{"n_head": 3, "norm_eps": 1e-05, "attn_scale": 0.148, "bias": "none", "optimizer": "adamw", "batch_tokens": 16384, "steps": 9028}
MLP neurons of a small language model. Each row is named by its layer, matrix (gate and up: input weights) and neuron, and shows model dimensions 0-191. Each number is 500 + 40 x the weight over its row's rms, rounded and kept within 0 to 999. Numbers have three digits each. A neuron's up and down rows have the sign that makes its largest values positive.
After each neuron's rows, "fires on" lists the tokens most often at its 100 highest values on Wikipedia text that the model never trained on; "fires in" lists the words (lower case) most often at its 100 highest values on Wikipedia text that the model never trained on. A number after a token or word is its count.

L11.gate361:429462522550462409514487511523442550538437501501451534480509533500496535486491471499569482436586520536475459473506502436501495550534487543555482539559503478505463572457494418575548554490485530548493548523506467481481642497492491503527470459446409459570514493546408503433464562512482493447497508486512579470502451531478465461506464477550484444507493486510503503503451510405556497502463464440471485523502512475498528506492507511574517497503531516517465478455571510525519450500467560529531571526427527489517500491539493396524526506460555487541458461477468495493592517475508467589
L11.up361:465487556600516517551506507488473607534500492515501517472556579537568513516495502534587588492489530520544479457487516513509502524532461561544473473478556579490563473523467436479494505442412434556527507505472478546533443542494555510466498455469479537498461514528480498467533492550517498483552515518438476456458485505490439397576461443477440548448514546583484464500516483489467514437523496558555464525489508469475480502416440527553504522499516577482510513480470535486496552443544507472481544456433497460467529558536408465488484524560536446441475540518475487454526489569518460520
fires on: "2" 73
fires in: "2020" 18, "2021" 14, "2025" 11, "2023" 10, "2024" 8, "2022" 5

L3.gate101:456511490524529471507517484447524432588521468497487560524494553504413539483543480508474465487542506538529546475456569479598564575472472501421518546490503496435541536465506563581549543508469500483499522542447510511481452553547454497471479465501554481504528446521535436484509437533472439552464559547491596502488507468506471441580596536455505477464486446499535474508506552501470466513519527458445485518520502457500527515479508473470541507430544471441565512443425549540528471449469562494489537427499464435570517454493520457434464573505513516471497433521564492443480540499478490484
L3.up101:522505555494525486531488425475460513462461521504532524503528607519530509508507465521522449494439464517466508379458567494536469445537461497495478450508435452444528489460466528495499454521467519470437534519423531502540535511464483497488452440525636504452520494452507505486502522497455502634486511460519461472488505508390446475543490511491493500503497452548465559530566500431544500496536474414522449567537507461443513519522575457525468480470494490541457549527555566501504521515430544512397549470537490493476523472494536482474511521477485530528536460554539530519493482558423560492
fires on: " north" 15, " south" 13, " east" 12, " right" 9, " west" 6, " northern" 6
fires in: "east" 13, "north" 13, "south" 13, "west" 9, "right" 9

L4.gate119:486474453518530478530469548506415560526451562456492564531459450448500547554432509550431499533457493498512449463468533484545505572532524499444487507477497559474435549483568446539507500547400548534476548489562596478566539504440473498453519538464495493525523570557516510520476462440534429532511508493455533464515551459510506458495573486532561477538484490511448477445483499481529531521494501480484513530501567531495451580471491506502491423484498540379530452488506527517460525502572468573465418424458532531452502508530508548490503461528481535472536486442521468465487463517456469425
L4.up119:507492556492399480520510598505524520536439625514485480441518510515580515542433499590417528511515567528489486405505548517535508540517514487464514516461499475505465530508496487522493515562480466556451513470517576476504464509500500457479538448468506547488531543518541528505546367501518474523508454494458522426469468440438510472436483492514493462500497457494508470482460466524495535542428520548477524466501510424449517512474539530442538416482475492459482413478517502478445477505473543475459478483430522580461510443523522560531473459545574527509553454419505537496516531521537520441
fires on: " can" 44, " may" 17, " could" 11, " must" 10, " would" 7, " will" 4
fires in: "can" 37, "may" 16, "could" 11, "must" 10, "would" 6, "will" 4

L5.gate444:523569533460527506529493519466481452478507564488401495582500403516498548400459528529522545508536497464484484567436477542520462457380491486509459553532576538470505504437462407539420530536591509497480503548462494479450448484509532547487528465558451478499469482530517480521522559511401535512446481505529534495506499499534532510505518509498478483490465514479433492548481455497578469520454453509491428506455521470462449483481503499494484521488456554586537480520435538449509543580469443530439476530503476485455487490520525507459540523467502545477536452509401513439546497513572518479
L5.up444:545486420434553501525471434536467524509523510519465505507500463477527530459527477458509538447411537525464502562477493507490566571527558493505463497610560461507490463441474541547497538526478467563493529459550440481547515533539486456468481560550509531444505505509456522516565569493528508516455492511511476512512515494429526484516570541485510549504548513557543486587510576478572525490449481534530506482480501499530511590502468494484537546523564504467552509449422586497419561520545537462507468493526542522474510465468555505520535553446524442551566462532470407531449550454505439446
fires on: " which" 17, "ly" 11, " often" 10, " also" 10, " usually" 6
fires in: "which" 19, "often" 10, "also" 10, "usually" 6, "typically" 4, "0" 4

L3.gate124:528503537565587471524512474460507500445459534499484573477576430500439471523493451536525496503528466472544494491536465532498480515466515460514423543496500476472573548571466451502403510513479534550481482543544496421558507529530524508480516470469438514475520470490444499470460546542470452522444453412595456493470551533515461516498534494453421442600524491444440530491440482465623524524516540437490527438500506473488482488469556576436479482483547484546451509466556460512542486528530520526460550485499452515502539540504509492542491477517492448482501439446502507443510505438464555428
L3.up124:425574507509488480537495521495517463467546508549529528478487487449531492474450503469500452520518516429536441509481525532529522477473489620536541513514501511472520506509466509511473534535527447447533452505532494461453486475494536432514502476537501555463540506515475471510505548512475503493415489469434545530463488500497468501447489453465562486497489447516541407513455519459414543488462530517471556512513560443478495503487612429529453520531516471601507434472512504477441505545542407581507468528502537540611516552443479548557447539537437480541461462444505556425516493567570545519
fires on: " for" 30, " Small" 17, "9" 9, " Final" 8, " Over" 6, "7" 5
fires in: "for" 30, "small" 17, "final" 7, "1999" 6, "1977" 6, "over" 5

L4.gate285:455495512500555469510450484462554569554525487479504488487525564489516533424485477498490503479533535532449492421437532503506595471540465450490487489532517498530503516506544496495559337465480528520533565461460447537438563492501519470585454519509476557537589530471555525547537530528485459554544456530479474433479563486495566548507578448518492497524471513541475460578496545469545544492500511423506512479468539506550504522473465514522473506531515506478541491512509547488520459465511462492504502511486439470492432483499551535496531383542455497528454447445455488395438534460497548457
L4.up285:565581489522579566500396472402517489486511438569445463513504479559526510465435455473469494509436410392510485465530515506508531515482479535517495445586486559501534450532514505423525479574512484530500499492515519483473475509576487549542433458451550538524538472552468518538488500527484525513456512534458502531497461487571544533525503569491471522454493526498459420585538485553505507531479525516464445511495519492436508423461523518461516483530550434486468493458488429528530491514528545513535523473479514462458441429481517499474497521458539446511476537546438511441565475470562512573
fires on: " to" 74, " for" 10, " on" 4
fires in: "to" 74, "for" 10, "on" 4

L3.gate92:558528522447485478441514497477507524454547503410490501484509480553461458529527510512429542521525502483526518542506508507486503448542504468493456497493519442509487533460505507483471433559385450516526517457492461484466527441493560481484509409494452585445580472559541555588504537485477478490464462508501486469477575420521541609502539561552471498471476512575512578522513458448516583526460508441523532579537480478556428428492518509529460556411459444517500459490525561514505460504470530511522478472501486557516504487517484509469550472527485458500437431537444411495487483460473527514
L3.up92:434477559459496504449544455478491490444539479522493515512532481551479491569499522523437511481519498432519554523566512502529501467533445501544539500537521412423463527475524501515495494435464549505417498493500515537516471483519566510495544478469478544470482466471526485555525491492426484478505471540496560519405561467538506473457546489578509412487518528525554556567472437458477544517477508464513470581560550492553550536521491582519499509495479387553497496474528530530507425598404533461527497487494434560505534512567485509455532506533477563507464461491485505472512439436540550579
fires on: " over" 43, " about" 21, " read" 8, " past" 6, "ga" 6, "clo" 4
fires in: "over" 30, "about" 21, "villegas" 6, "past" 5, "read" 4

L10.gate506:412578492529441499531409434579528532506532495449506556511569511504579438462495486523510477515483545533487461573500445465455509447531458542524452545455433470570558505494494484471515504528468482527543532494525504503463566525515491519494561478527466561481481523547456534533551511442478493526484506427468503526535523546530541557480501486500483531491511521495506533545481501450600548522440471459478526478551512494494522502509494619443533508520490499477414474507511492535531540580481486562499520490512500519461435514505465519529379490494477533497572537479433455390561465485537524588
L10.up506:503475473573489513538498512511505523487512462535462495541564525476544501463470476477458482516482501521455421490504521502507527506500547431501552480495529501504519528464466470472538483482525547477471544485598557489505489446525535521548566521481506503511500488549505537447472487493433541563532539442545501448556441497411480495498468501492443425500490479622548578510564487532490424517502579551516541497515467496559536546490440505548559521447478547471509482592521422430498499532492439415440495572519482544524502535489465477459479455469517522487557437508464436465492568563419403465
fires on: " has" 42, " have" 25, " had" 24
fires in: "has" 42, "have" 24, "had" 24

L4.gate108:521489526516465504569544513462488402465537504480506551475519546508532521530488511452497453422525561449555464515549620490570502481529416500520489447486491569536544510504531477491493458563549538532491531434524460390571499492536549440509502512524497543524480499557494480467548519529485505497461481525510500471500491448471557591512521508407466473558403477566535480507505442503517532489542469551514501513470561494555481569546518521493471439539536510498457490509452474491508484466490506476505499414490413552537463473493616467494464538542561536496510547509582433462502477531519539532
L4.up108:458457519501494548451538485518502531467529542505467536441493491434459482555466484583530450485529473501462545438440492456490503470491504510381436542501512466489494477491520513508493481538523494560495504522512511479521480553493561421471529508531568486450516517573470556479497544506444456474502474387474527460496472502494558440464516453392554484533503556505482499535462523497515558487491507501396474510528533477547552477508474590483447502549500473545427578445514462420438514537449464521461490443506500589569531507523507498483453542433502418515557504460545446443531479496525544458
fires on: " to" 34, "ly" 34, " for" 12, " do" 6
fires in: "to" 33, "for" 12, "daly" 6, "gasly" 6

L4.gate186:605487533554497513537493557434460518463579517401484534477462494521443530468546525470501538530561460566480450465474488488517429450531499539458525472492559512521476508445561512538422454474477466509498533492467466542447493523460493570501495531503507488523483481512575465531502451517471500485497529476497593509497496567588514513508544498461447533561435524555532488531525556446570532490564503474483538526428459480533511487478478454533488483462582478512463449529453509477502587473567458545510546528501453514441497449536529481481445547510543548508528494509525415564469495571427473410
L4.up186:526489496560491489579439477452429460468592535457546526476453576430460523481557561478497472547502489496444504501515485514420474514500504557464512528532570476481496517450540492560430489463515472545489500527478415528434485518503503530471562537541576533539481537533577525554487454509490486513502521432437553527550496566556519454484569474465500523520401529465537502539473549429466474538521537497477490551508522507532537522509535531511557443511561503535466448533442491476506509548518446535516525545494453494494528467533519518488439574481560512483536422485519424535577444520424449467
fires on: " February" 26, " August" 25, " September" 18, " July" 11, " April" 8, " March" 8
fires in: "february" 26, "august" 25, "september" 18, "july" 11, "april" 8, "march" 8

L3.gate408:551560477497554517423517510550517538444521540431503482518559477556527450532479484420507450517553511549461515534513456499581562496417564468586552478430501479488512547451483506476487487474511517454491457537481536458528457541514525507542440468550539473486571519480513555476540426547512547495534578537491487488502521522508544482503526486475453540454526482457466455514558515480482543549449452535562474464498452456529427462486492483498522550432416472609436468500589441526452522511514538533578523541499517449473492510479605531501498478474519507511457475550469468523587503476491503539
L3.up408:455492496453483459427458482547487545511502521483505445510454414440594531513486535455528466444592551486501441494539491440587644491471535484511451491493488519499530549517534515484491467479449513547522462524537478504492492541499492509539501495471570499441481502516523490480513485458505511533542572538447556560424552441498469486466438487442512446470497533497510457492522490442490475507507498540464476464458467497537461402546464484506563539510407475411447443589598502470506501459513485480512470444496529474531494595510552474557511502445562481524469497500439514507495571492494498510
fires on: "o" 37, " York" 33, " Kansas" 9, " Ohio" 9, " Oklahoma" 5
fires in: "york" 33, "kansas" 9, "ohio" 9, "campo" 6, "oklahoma" 5, "paulo" 4

L6.gate251:480512443484520501518532532514462526468530502485457553477516468541451529471561501541461506499525553454567540459483542487522470560491487489558535496549490407522502479507517487511519505548494514527522532508445537463448477594528472515497446478459454535569553465541501491531491576538422480481500441508554464456511449462501495511459570440535473509521493467501501505540469534462535554582602440479518507481440579448497497457526497457505447566439536476538474627536415586519561524514509552512455534437470477475498516467529504539503523480554411448469504539545479524515470567582522552483
L6.up251:462524522497541493476496526482475504453506539492492568459491514497477532462465452460462484472554560509471486465558447465511548472508497536523423449522398464490471445506514502431531499537508487521459544525537494473519543533490534472535531524494483588422526489505581470554507513556473447530476491454497513429518569531492503509436491530476552539423439467471511547508487488393437479482500450529446467490461493521452468413499567568556503493519505545457478496382494425502424428553490471541457521505466474495519501555479521506411473523524484504521433473476496447443569466533513580572
fires on: " to" 30, " than" 12, " for" 11, " by" 8, "nor" 5, " x" 4
fires in: "to" 29, "than" 12, "for" 12, "by" 9

L4.gate103:470427524525467448549545472470467561446529567506484471497513505504500499483536495539555538501549491441517533497510469521482492497442544466483570549473508446551605468502544478550454501468433509495533543551464491495538496558509541525478486510431501430516445540438556531511415565474528500512523551433533491551528510459463463525439558515584572467475530525513552465471495544496527521561478600526486473497462515461515554585486559480522457485555498518510487529478510541491509457500446391513481418521474537494509461523495473471473419526548540509588458455523469549476500426587501485479
L4.up103:504457493510489537481553457494525532488518514477466477501523496506467504440502468549481514493447471479487449556402548506485518515526471480498548466502526482538537444461550417524425502543474454477486584465487472562515496524511470504487476507478413483452499556529500550463452567512644558526465556399568383434528440497493579532461549496478514422509590529531556446494556522468550474512503527608475557530499493494515515480476495495515463535453487487515525461500529491502486544487521491453472510523501480496487479491525469463510531489537522495553479483506502469514469510536558409368
fires on: " took" 18, " taken" 12, " first" 9, " released" 7, " earned" 6, "Outstanding" 5
fires in: "took" 18, "taken" 12, "first" 9, "released" 7, "earned" 6, "outstanding" 5

L3.gate457:539459518456499555458539498439444458476486527486518573528474493484456486482549534588505507465474541545476510529463548518499472533481531463466484502533462489490548513438514501462469539482447447525532519513575473535485483556432534520463462493526493577455507485539500580477472561514525497497509529532585505475533537471496497542515432536494557543494522432559568561573541475500490519516553502547443497543483401547488522530507528469510480433528540478518451572576490546494459401501452477520482532550502498553465507411525532434453478520506583491478466439569524412487576538507471587482
L3.up457:490416493521534578487510512453507528491529491417569491447480612490483442435484474502522520494497469527522476474494507486523507516516431483521502570511523539539541449509561472494421488462544530481490514457456473514565531594468442522438534509475482397427482464436494433426484513495446468530510510471551475471535519558524462489510489422482510545522492426517450571492408523499557495526503564519519493488493499528531560548476546459473490533486505469566475447497492486520562443518545477505454450511520524411463388481475461552510541563463519552452473528457499477536526505579486476487
fires on: " took" 18, " taken" 12, " take" 9, " hit" 8, " runs" 7
fires in: "took" 18, "taken" 12, "take" 9, "hit" 7, "runs" 7

L3.gate195:511482475530530470550538486539525447500433501488452487521495501477470512463512498531472503493549524547505459506483549537537554503544503544523470518553465427445480508499532608545508541518481493360500551466525507507605522502501449498490417559502542528488543431548559524492543490502475510622455515495559478529498540515536538501463473550444504501524460487496440512436521580476595563488493425481574497513449541466468555464492545502436531516492478451464502541449549531550480512556468474541458454542503413493496443462450488451524437578552481501498436484512524504476485469500499485562
L3.up195:495475463529579561591564506496524473498529488544493475498467541490494480553460499537481476503482530573490508493562531580522475472406506524507541548513482453574513513500527508515537485478506514449570530557591498470576544512495513496574450566461550511410528461560519498547531520498522501556469553465447466484502518508480485493571564540461576448474427555475514479469477521515495493504527451430548490516493543451505541553437521473491438532510543448525564533513489530464483483519523434568480545499480413468502502519478534529469512542589478504615460468492525533447576486552484476443
fires on: " on" 69, " above" 13, " north" 10
fires in: "on" 68, "above" 13, "north" 7

L10.gate475:537485404555456478478526476517477529455501523500521500488503454538494481434436539492484535514525501534550472560467422576537451476569457461450462509423527472559466509502434449522497459496446482626480481516573478453460457519469547474440512451511509523548526508478512499547488569560491448525465507464545469508516554520502535494505488493432566524493420421557458458526498493507522561506539487477512569495509476535504484437553483519514504541482454505512482492446502500491460555540455466576477535449467552569455441509463566510470465450510494368472544462520561467530468463435484491523
L10.up475:535473477469465454510483496517515549505424475506534534479443488538578521523451477481488534492473585464490487547545586569475497525518524517412454421423455488526537429478474494469516476495476483540464502483431508459469565560507520589520528526460468446496455477537510498524466475525485508527512565463596474546528604541540474555543570565504461487514532492554550489510448489450479477511539525486518575589503541539576495539497537532496515437550525518488483551433437514483474556484465487466461479495503510509473509470558454528447498466518524489452482571555463408520527517420475559484
fires on: " which" 56, " who" 16, " that" 12, " series" 5
fires in: "which" 56, "who" 16, "that" 12, "series" 5

L4.gate245:493515502516505485548524533499510591481490433476506506509522466575563420535520505499462493503517486494569500471517522483528480440528497490401541537488422443509518466433479550494543516541495409523484452486546540450502493574499514516471532491524458540472483481473536519430504440435499531486475455450470537494490519524497520572562526475495533449499510512564627474552526499499496487470529508462428507489493456421402560517470467557493511471480447508563523515448473440530597512487468525497474456520493504483535492424498465536441463414552541554447524487487501462414543489578548424493
L4.up245:460467462480543434488503536432483520503535507464457507532460453465500488416476432515478579514510542473541454463430472547479464467507516531503422505551476515492540556497523556500588563526542515478481484587521542524577480567518544501505515460503521488483493496559602498519484513516481554468528511624497531528537452480567461449483510557444449534414507507500525512448545491523511471554463454591534527505560506520463513471500556477504551506538538477573490504510470556407520436578463547522486418509469515518513508519524541535613517469433542517511510470500476500509504476525550478486
fires on: " has" 69, " had" 14, " having" 7, " have" 5
fires in: "has" 69, "had" 14, "having" 7, "have" 5

L10.gate500:533553382512474641587511529514537550593502509484475535548481467463452468508507510502460473468494552485536500522434517456490406522584464458465486463468452482457517506469437503447513496480534486435498527509453423564511513522496479464517462593474448506552561551551535507502487537483541453477487466507514522504514498492510584463463517451489474526566521497564505582484536577513528468548439505499522484540457502578510464456565463559516534504499501473472451575445450524534455451464576521512451521539478466539488495491522448450541512535507464511462505534507492454466533507515502570495
L10.up500:500488496489553487509464486435515526508588511542495492481481501507536415546553492493571461520532496490518574515465482489500482460456470540487473486487499546517528475567505579444541537489466513581395435559541497499634456517553561500518527445526556467498548522477511502473537570517464528517565509554441475499513521504525472490490546490502403486483533518479552593478526459499518486476417435493485565554530498459584478417512528492545417527551525490537544488520478521484510485458512492470531433494460502500499419515520476496419439459409493529560441501500506494469492534455504554468
fires on: " of" 79, " for" 10
fires in: "of" 79, "for" 4

L4.gate440:512504424553466534550512530471484482456535491521535523565462509491478530467508514498524524478553529515585500481448460521518503502464474579496546495553504418532507498524465602536482461513491438497527581521467576511452476459471583483483530515490494514567497538472491470459561518522528535515409512556524503486510433480563500512417499531457552617562491455529534438474561546518548462483531416499513531545500459489510511521512576474496423458448505463547443443518374489488499529528512514580451534511466477498573533502491504462450511532439515469577504495524496504558502543466524457512
L4.up440:502491466473417521532521456592512417480430443509498522495478476515517447449478489488454528533525468512527474481523481533486474465608488511479556487457438457508538561460530600505510453557518481499507520450462481540526480409526455492522605496496465528564480577492486537513531485465528523529534446542484474534517444484555488540498557532456516624537450475519521501478520452504464483379518449439560521540525498492462485515527488487521539479509527509459502498493455503531552581501421543468487515552486501495521545460558534456449495516545467429442491449540457497513502471462461407454
fires on: " November" 24, " Minister" 13, " August" 13, " Vo" 9, " Ven" 5, " July" 5
fires in: "november" 24, "august" 13, "minister" 12, "july" 5

L5.gate221:545488459525487492542549449479581518499493487493551609477520491508522508526585506585431480407548482482585509536569463437486514505522420472489509503445423410454535506474513499443491497558464596544483527491456569548534533552479491484502492507503458472464502520440539563478477508555513502542495531461535453498491549558461536450472560518510492517412522470534452506475535560396562430565478495493485460492433467473491510527471439503497542554512477513503485534467529462540425499467449520531535535464536461454450455443527538494492438496507507465474504520536485459504494570456534502525
L5.up221:469533515594542528479516454508404585519468513462500500490500506489510495460508412485477593510558492482459553543504483492503504500527571522490416560493528548460552493427489513454520478551509504524529470550484571526488544481478495440498548532522501491491446528501482553496477545461534510458550435473493505535457530574541479495537538508559527517484570506428552541467582469514509501524488534451484496469510513492464522536505541511557453509514562606474473505408513553553509450497526611491513537524517562535460567498563512495459518461577543548551486489490530505513464419483445554585
fires on: " when" 29, " where" 13, " what" 11, " if" 8, " because" 6
fires in: "when" 38, "where" 13, "what" 11, "if" 8, "although" 6, "because" 6

L3.gate130:473442520501510470575602525476435490457511544385487544517586540593499451468514509469511448448552527486461474435482435523520551451550474433557513493458539559443491416478418428503516423547508554473512528563480527532461496498467460493449520528495484526480464480456471458486496503434453466497473466520556493499466459516546479466497519449466534505529471515507491490562546462499513527462457529484500534550419489530487522543528458510481502495517535528537581469517503473508517427522502414531476575451475483451469468461482489447496466540493481584496507431526529478498534528514585443567
L3.up130:494472467440531588505431517500499540461463503489473551490476473504504574455573536458477515464517507467484459496526417525517531450618556534436499457549492484456540483428473515469551497525549513566481520505432464546496524506560466475481559463457553495501476475477528545533537486465542442605485562526499499519520473561563537514526613416505466503488493575545451530558482547469443556523490526485555511510468433492400504521482437562473481459542560486457482527448468488475468461501518497502466515556482520475494520527540443507418467453441519525491475506499486448453459507449547501503
fires on: " also" 41, " often" 14, " even" 7, " usually" 6, " always" 6, " actually" 5
fires in: "also" 41, "often" 14, "usually" 6, "always" 6, "even" 6, "actually" 5

L6.gate194:543496500533441474508511559547535532552476491463462556464512510515500501465543468455502517505487472454496479451489514579488462504555517524502504445466433586512500531519535454589528555523502457472540469552543485492547501484470569518581455476469483503512469455565463559451440555486451490500527547520590527513513520451438458470457464442467509556532485522464466544489529518464552502471475445515502531526513514579562394424521467484520500489506452536512429446533532486555529495462484455482505584500447499544550543494580485462507465573509535493441489489568550576425514537559521497590
L6.up194:460430494533588423549548473487551602504551442495435535468497474494487552514547461405455498476494493511541485541469535504457506564509427553522418481489443469570495552525583461522503486527486479361455485461456482526539523480528512571460439511463520466537504495516438486494509546482493443545517481553532518519529474442542573451456457454537517519495491500475582513505474457475493509459454523533482509508510504496538554493542521470426503558438569553492476410539484526479495467496572432492500515519533501549520483418532477489474498517478533437513547530521456463503453545489527506534
fires on: "2" 99
fires in: "2020" 20, "2021" 19, "2023" 17, "2024" 16, "2022" 11, "2025" 10

L3.gate361:536486450537544517449541452515500539514520464477549467590477422546539509500502484508462494502582531470496543501515452552539482468481503488577546408517471445465516592535579475429473536443487562538522466523468491500459538515492528514560518446474591500480510528495503584491517487529530484469538487483508461498465489524472599482435463457492497480467564521473528427543549517488450551510461563552503498413516531506547430489555495466561503551501468468471473466567489482452524493444448539502528476561420574444486452532512555515482466522444549548511483484469557534565459543476545486543
L3.up361:583502506422539537471569502536473508510556468470510466550498538574546441538474446529486420494564501566479510550537478564487506516455510527502442512465497478432495525533550522515441575493454464479539458514494485505469450535512456471561440486519519487482515509551573570489559454472503483488482550472563565501485503455448511514488586493454493380485549541516496413522481505510510490522485520533540584494538499546515452535514446462488448503512481463491357489522601491484490512444504523499479454466485500447538534522485605483491483454508531537528465480507497529513531562486428555507
fires on: " York" 42, " Kansas" 9, " Chicago" 7
fires in: "york" 42, "kansas" 9, "chicago" 7

L6.gate473:507476512527548453551477502481506470473478463500537529428483517537489473474521489536460524550453514478512425471491637456542549524469499430463538579526506496494536473497553470550496437480487544574434525482528558547537496481466437535487465534491504530490541490462447422509516471535570542560463452506478489509448552439485508565415549581466503506425469472507539498448444555500530511515528551548402521441503533514522503565501531497480495475482519455438529497405486535478499467431541447499524504546524548457451506492570440494471499472499479542565516572512579502513469517537542463442
L6.up473:473458559512609445559453542480466491459470576487509514510543457523545512519454559496408527546444467511503437534438483511447483478535421450559568536475542521512442491479550513575587468548477549509433498496453527486535521489456525494531537518438558453414546479487503535492460548479501502502491471520491495468494535424553526500440421494524502493523460524481506542459460477502532485529446569584526427442466481517500489524516490481476479509409444518482486421557492500413460571542461544510502443470482474460529465478486510532519492514464472570479573508476468483545462484541457468471
fires on: " can" 59, "hall" 10, " may" 9, " Can" 5
fires in: "can" 52, "may" 9, "hall" 5

L10.gate454:523498448449522487416521535498578538487392613425501494535529501502602523527490546465469566496501561522455426472419466505536520498534538504448497435500509467523496482425515496495484540512517543550391463460479539501467438501511505509526504453487527467560487466530487546491509570409459489491517488520549497507539434505465441497545505514467477478503456472532454446517468501486581489493508445468527505457528414483467468518548462510553515494516481547545470534511458475415579555485558447505553542531527571512490515508470529488514460482549550435532544464561530550529449511457538502524
L10.up454:467438484496493512556546498465491447460491521479555490552509475458490497527460594448465521600480554448481567492561452519507536476533536543495425503530532477553458467397502486477529505563519463504540555540540515477464561483464456500543527449481487486496512504488582581516520557470510459503467555487507496566578532552523534569512545537537513490534388483457539518420491457451540480457553513525485503451489532515447546527554485488544444492493502453518546562479510488489469476498520457559409500497425528540467480510497532533425544480493532454563542444471521471528491533412549525535
fires on: " that" 59, " which" 35, " who" 6
fires in: "that" 59, "which" 35, "who" 6

L4.gate451:484514484526507528460519477463501547497462546466513549572488496497501458471537471485419496468568537478473464453430535479494537453454479436498521475503443483443499525547490495493525510597505457513543471448490485506445524494494504462574444525465487595544452449486455430594460585519503461564476544496524480480526528486496540493492571472460514518518460501491496459544498503428466469498498433448553478565417540517431477471486535583568475480559572456475481516557524475486563487552553561507425467475491452534498529501556455494494532499501437500543494492531593424485433487428512560514
L4.up451:511464414505500496445495498437483454543484522536446515537513438462506459457496521433537577458514557524502459454480481515550506478557525496498482518480411460512487506486555512422563557534500424568517533505500429494523497536402447459583533490471521547471525534490492506526497592458482454464520530481471550543519502482585518523529523459523469449464487498512451504503515486462452449503473465485482533509522563548557476438490481517500450526505584482408530547521494500549533435503584455549493544504516530521510475530584492463513518474450466415550507476560498496486441443497591431567
fires on: " from" 39, " by" 33, " without" 9, "towards" 5, " for" 4
fires in: "from" 39, "by" 32, "without" 9, "towards" 5, "for" 4

L3.gate29:449480449536516523423530516469423490541538498508480563398529453502451454568502500521405520541502555482462505480472402501515544542528532413546571523555424468555473494471498553474493480518496534530466421479550534490517542531470447481490556538554577513497483517494428520485454542546500483528432447478571599469557522560504515488445478507542511501492475467467484530456503506481499537494511518526449483532490583514488474522532526490548483486526526509529572561523461537549496435479495442545490552547493548450464469484539490498477518524475407462494528447487549528499430529550464427444
L3.up29:512486531502513477534489478591525456517535482491559550561499430470507518453480495402448534490459455449521462468503540490490514456464463479566580517505466425447488548581446508447484545567557484494521516538478466515464501548465534489470502459548483511511492452518481512508482459423422531524491547439501442548551524545521556480450496504454606563453421517495568534497479465498551466568538454483525472502426511481507451554521576527566464526456498512520480508433501593477474453502535522504589541562506528445466519507534520525476468533478493521555505513485524520539428506415480452486
fires on: " but" 73, " though" 8, " But" 7, " Although" 6
fires in: "but" 77, "although" 11, "though" 8

L5.gate82:444470493496551458568498530531524519500482539488414596414542570546502469466452495509447460516401469457496413466569501483532494529490460384530458525459524427473560510488516499533474521504565546480531533562476524525531558478467482508534514535483463455484531531555504569475456490486546459527476466471490486485553521502512475519485558509604481454504524576490511486581545518467553436473527492442461510438569494469479542593519468472463475480521497565510523507508495510438473514432484533557524469453513575487528470437553462545477486480455579509463514456517549546465510514503463493489
L5.up82:496449494450542481459425486475475536518439515546498533507534473451520468437505523455483493545463533462437444498498522541549554534528506516550469521500492505519511569458547502488542471527453488485499582534479520458546541503482502427530562489594476476500509565443543566543541515513521477507518504508423444519468452439496552521506517557511599463477520454576506469490458471503568472547496492534518434465418580477519511472455509500483423439489513498439430501412467557544433549515468539515530383482458501514456458473553448507590447550517480467495541501552499479465487539488491464464
fires on: " can" 31, " would" 21, " may" 12, "a" 7, " will" 5, "am" 4
fires in: "can" 28, "would" 21, "may" 11, "will" 5, "a" 4

L3.gate380:508483445520479497520488516528463572505585529531579519494490456445492487420549458489538444470514524508517519514502421512459545475500532527538511483439493454467464511505543455466473493515531483498498576504426484433500467502487529473494482461529583476444497552506405499470533543473538479573504482447558528484517566524477511496433465512494609502472537495486549523463544545485583488508478517446501464432471484503491450467512499536512488524514554492455521523466474512397517447538522359591563492494565520533379501524509504524530481528464420493496515503419495497466471467579515515492
L3.up380:497553546542498506490485506436498524430539477506502477478499523531500469474524533468636442471501472490550606497425490466502529551493444528505443542552523547507516449450519533546516483479536574500503473526499563495477469448472486427409437491547505469517557478480556483514524559441514469544434535535439452466448515542468465428530513485446457472462508505470470487494437528484508563504454540490507541435483442476526481543491514498430480570510466487501567457480532494476538577538549514500534507517446440478513495529466413506465422539475535502498400555457540556460492535549534449466
fires on: " of" 38, "ne" 12, "ed" 11, " his" 7, " for" 6
fires in: "of" 38, "his" 7, "for" 6